{"d_model": 320, "head_dim": 64, "vocab_size": 8192, "rope_base": 9500.0, "rope_fraction": 1.0, "tie_embeddings": true, "init_std_qkv": 0.028, "init_std_o": 0.00597, "init_std_down": 0.00371, "grad_clip": 1.0, "warmup_steps": 200, "seq_len": 256, "train_tokens": 315300000, "steps": 4812}
MLP neurons of a small language model. Each row is named by its layer, matrix (down: output weights) and neuron, and shows model dimensions 160-319. Each number is 128 + 32 x the weight over its row's rms, rounded and kept within 0 to 255. Numbers have three digits each. A neuron's up and down rows have the sign that makes its largest values positive.
A block is one neuron, or neurons of one layer that tend to fire together. Before each block is what it responds to, as a language model described it from the Wikipedia text at the highest values.

Responds to: The word "and" (sometimes "or" or "/") placed before the final item of a list or coordinated pair, as in "Harvard, Yale… and Lafayette" or "KVEA and KWHY".
L6.down450:125090134126155124143139129104138126124116125113145067095089102151133167154132111153137175118097105133069119119135104169143099115116123163153119121081130105140165136114122137194159046174151140171114119131072089081183052166129095102135144074064099150081160156149109133114110115162142104178124165103099180116131167080106108138102163109099097133113103115105151126132109122110099112150105172156140119167152125180068057115117075090106140079090134126138074111132157087117124120075125128

Responds to: Pipe characters separating cells in Wikipedia tables, especially sports results, election tallies and award lists, often after empty cells or numbers.
L7.down120:119142135111179151127069071105102097081139151102139095135138092103157116125084151185101099188128110079145149142150141166125166127135148179080173096145101099063160112137131223152162181112091144124124102112132165143098129162080072190153140134123182115096133128139170105034141130108130107191101147182128100121098148113156128179179129080140143121116148110158109089096134129096111130167148107141133148111141186177102108186121089121081157109126193134164085143146147142112133102106085176
L7.down184:177099140141137177123143140116141119104123106124138104097116096157108096140118142142134143125173106124112095098142169119136147113115122116161137137141159097089112134131102141119134113129164107167106129075165115124127110092105092152142147132147114114124114127148105130132084159148083115096127141155101128087082118149108077192126150127144140160141152097126125158065119137096124082126168137091111167124088119124181144121146105109174165101179131141156075123119099134169122114171101182
L7.down340:127096178172072130144162104159159134137089212137152140157110135160110130174090128099158074140142158140141110125097126126113166213149139096117165107128114051130089110141095169095128125077085124097138180087124136066115069105125122162129141091131126148129150065177142130199077106125106122182115107110144142106162118087202153084109153167146089140178110149132111125106097092114144133135169119138143116097166093129156133142119117105147199170115097077134114132126138131140101105102151109
L7.down368:197074100099124121098145124072121173091143145093131113153106148119217122173141167130160132166130098119146151093104143143158125109100094090107134131101175183133085188115088165156125149074153088167093113141147109164124126114133106123084126092162111097144133155165107083155137100052139129125115101162056086112134030153167105054122138166128114178122151118053138078136129138103107185168153160140169086140132172144090110139088076146147095077121134095158141108149096153126095130104173107
L7.down436:130102086052162146079142170131145112124128172108139104141132118148128138128121102193119185100169119126202155134095111097132184083050146134084144112094105116152142185142118164120154157109099165091150129099098068128142120139113106133131125118147072139167206109118097132124152123153093097129204080053121078144089128119111179150154112123119114129100166077132123130098137147142150121081143180098076147128207076103111127202089123134128108134123147144134126118166126133128105180088130162
L7.down567:102095144137108103125106160141101159093143137183172100130127131175118120092120082108113122140130129117060099128108163082104161113104105159141141125114191145129129153074171138081168098108110145126157088114104151057146124133106138141071111134120140145157112082167167143113095122078095134145171119167164164183118132091120117158102176089137086154145097102106115140147132157134166114160071156143161141105178166085169196140103138141130140096167154116147097112153173114158139158152117139
L7.down583:122143113149091116167095175182074173112117143086141133111107089172128150149178133165117158156125123134129169087112146140155143120097191078112145172156116157080125109161135138099146137139076142130157156119135084096097149099122116160099133124150100102110153097128165107119109134091122129124104064136113085121167105123196121192142172120131084109128117071116105145113076130123117091145114124153093125126104079115149117080143068150145205119152078101121130165114111137139156197146100110
L7.down651:127149167082112157163086107092122103154140086150155115110158104175106183120129156164167128127172057137129128173107130170156118137088144166082040114147072119105141102168143127076147130155124129132144142151075173160125084105138118144118145123113110105145115080124117122065116174095123135131074149130127145156200154160185153194173168118174138151126140093151109093122118069103087130137117156071127148211144115124141160134138107166112199086142145173135070130091153174160148165143115100

Responds to: Punctuation that separates items in structured text: dashes opening bullet lines after a line break, commas after day numbers in dates (Sep 3, 2023), colons and pipes in tables.
L6.down623:122121186113126103162102101170136087114156129141144110087174142123116120149151118135098121136138136105145109122128086136104150164119118193124182126112085124120126126115159088168131091176110100136178153130088109125181101071180117147082087109151175111139163093171076156151139079148122130178119160171159112145103150117130114181135097187133095132192111104169145138136128108130141162106187120099100153109126121097110160074116146144172125163113144127132074063136105098164176177143069152

Responds to: Wikitext structure marks opening a new row, item or page: table pipes before party names in election tables, bullet dashes under Sources, and = title openers.
L4.down112:127139173154154153120113077162171141103111103157110127157147117152087066085128070092086118181166132103074119154126147113144119146070141113110174134088153122120088124098129177121165113140166136149110076147131093168100101097151111120056092123095145106131125105163030141137095134126144116120095140120114083127187174143098079163161118173170136134150126098093134129202124109087078160147196132171149097086149112105148173168086134129127134085011136169116103112044157111172166104155086164
L4.down289:135103183104091100155161153118116143185124114175122190077157150124101149115132149203063092114116110116085093078126081141118167089161152101122166130126114116120134096125135094164126070123126178173179077132098161110131158146105154139135122140115104104137145053125147141098087173045105108115117138106113138096170118097101090218132098110131161098167111105075162136150136168152103099118096188108120118150133102072177168089163097113133109106095039133141180113127159114054137131137123117
L4.down402:121129172156143117187189154156158081144160113111088165154104166128114092107140104100111147111128118109126145125089057143138118134152157132137119112091111162151128090174157119163181138103159102113143098170185088121128143097142098111105141146092132125111089049081154110109134113112125130093215147115132079151138092119159165128125164085176105104153101116121143083101086160124156105100131104055084124112125091114129178112123129164045059127118091172118102100063149136089143101099148124
L4.down488:150099143084117110088130078078130115156132218101099113135072104145121088163151104169116089155152096173129133069141136063146125163136097126076143108113086102148151153136111177090129187124092143134131089130173160105152147154092112097160148125167151162100104145134136102121111108163134166117113179142028132201106111123162200228133172112102110120147101104085154100149127077143139131067109146102168157130140188114091083107180139095157095188135128172092078153126122152131152146143108149
L4.down493:099122104156125174118170084168134143138118105124116095093124103173109132151151111188100118180170132143108119097147130146130148127090114163151120091128134085131141171118193130116193173198101117152100134123138097152151123091129092144108136119153198090105147049148147102115078152176136115101109154084089077103148096152151172177155101162106084145147177128108141104112144077141111159130164141108115176115213143090163175105126103130092079136096141084133140133135111099119089112122202112
L4.down566:138131171155103179133118135086123091098132102170128144122122161155138202158147165139084127100131140125095080070098133055105140103131089167134099088115056038201067180085139074106108098084099142134114108091112131134121125096088109103128127151155140132133205142088132151131046111155113131127123164127084067132165115084161133197129162106108108147152108148149140078178158102144102156160085121106133175113164133120148178123144131112113110116129110131187121119161099144100184101120161127
L4.down591:113152133107098112094126127152099113127160103038087121115074125139172197139139097168085181113148099155110168135129142108106176169106119114151161150120103182150109116147137127167119098075072133132124071152085104144125053092151109143126168132125167192125120091175112122201114156137159146141107131086124150159133165151120114163132150086114126127138141117142106163089124089170087134137064177137150128107175100153145136108129172124134137095175095107157096129094165155147227124221128096
L4.down778:116077116189137140200133182192113170116129162180145176130135159161169114115164101148131118116148183148165126136173155141141103090127163109128126150149121153146119106109093140098094128154112103134109125173133106112125141107101103099120135109137139127097175157072108142166074109174080104110075166086146093110095144103138114056075118136097121121151134137160096138084133136104092126108095161178159101100169098153179183136117147073111133116105108128084118126051135121170133133184126184

Responds to: Coordinating conjunctions and, or (also &) joining two noun phrases, often in table headers and fixed pairs: "City or town", "age or older", "Powers and duties".
L7.down211:111092122183126119111081071098148086064121103153134110097145114085127128131131128167130165147157138078093101147045135089151114119112115120097145132147125094174098122104148129124092111128133133112166077137131175133070190095120081101154096154117120104112096095131139135108087057113160105156150165155133181095152103176070100177168110121079153107190132130111114161124103072173122120141112093093112080090131146150160135120100100192102101127121176147133109189167130147113163127107141118
L7.down261:105143194087129077107141099139164086088099135138141135101112111169125152046157151124130120126167154060095074096171127135149145145074096121080099128089126126102141174145135108078104140148101131158101150142136148150146156174087128130149110080128043135156148093172172157160188130158142092095137106143136171133092133102112100166102180117090138200150137137136119094168152128126126109124176130112063061118135125088104163146146128158168152143145155104173181149147083172159131154134111161
L7.down375:089122150167129093088137101100169104074120079163132150123132204087162194065151139175120184102080097142144209094069144120150163086134137188145069156100125153106126112121127070124125127088111181089124179162116165143183143097172117157135149148110170085122173103093075123137140141083113149117101181149160139080138158139130061143125142090180142165137167103128131132111207077062139110157143128116123128116157140121107152152029078104117172083199127142136135139160118202160112148088175145
L7.down464:132156143099094173170132188118142181085152122108142071078118153072148123092154166155136092107082166167141078147157124146100153156132120139161096119124109119123115131149094173120109120164057147129142139153114148076162139145143135189139115094141146161161142070133123081161101223169104054113086110127122083130113135174162156095114132144131118102133040060122095143161079142145096091224119123163096094170153070113116090155105147159142078132166084124116086165159108017162107123132168138
L7.down498:122122144126139133195128173113130169113116102115068133134161073092112126146118157130139139157141102110155112142151125157117092128101110145117138128099096115099186068093154161139134154172104145204110050126122168074133154150155112114074132080186108143087075166088083133126091082129124156107143182152142179102152135124101171127148109115125120100113091163096135087098164100114133131128160086111110126069149106154121153153133204112077108117130110169145130168131150126120100159142104119
L7.down678:107149165169167123125132131146120127167170158112151133093171083154167141118152155109096146145135147142115152161177090140095115109135108122115103178124093168108192104125127134162163102121172134099127138103114132166120146146123104130073141070091113127078092113138109149131119071117118190124163128099113106202111161116076082051064165135144157117164111143125126160135154133119177144122122174159129202103154164198091121108157126092156132183130112156111117139226167093135118108107079166
L7.down683:184050106123089085053114166170156089156079162110099118113192114156087141141109133170118164072104154117116158167167134125080125115122143093090142128142145186102138139127113109127144136126114141126154106129119129123131107090153180094156099174116217130114170104186101143082130135131128096181130133138203134178131109181105185161188100101137125121138179077135156168125054164063125125137089153187076134110094073185168129130157134178116057166120139075152117078138099076169102085138145079
L7.down715:110150133166134193185100097137174150147065114095187134129070077115081100164090068097099153141126113132140125140139085115125170079103129137138112168102135183172094097098131182162109101119066119159187140082154125136153181189150099189123164139084127113134139141142137086073104111162151126108077165128116136174108134122126098136126123119157143081097151154121089108164199119173081081108112073108166191143221132110136123114100115073113144044144119069096176087155136137150120057135141117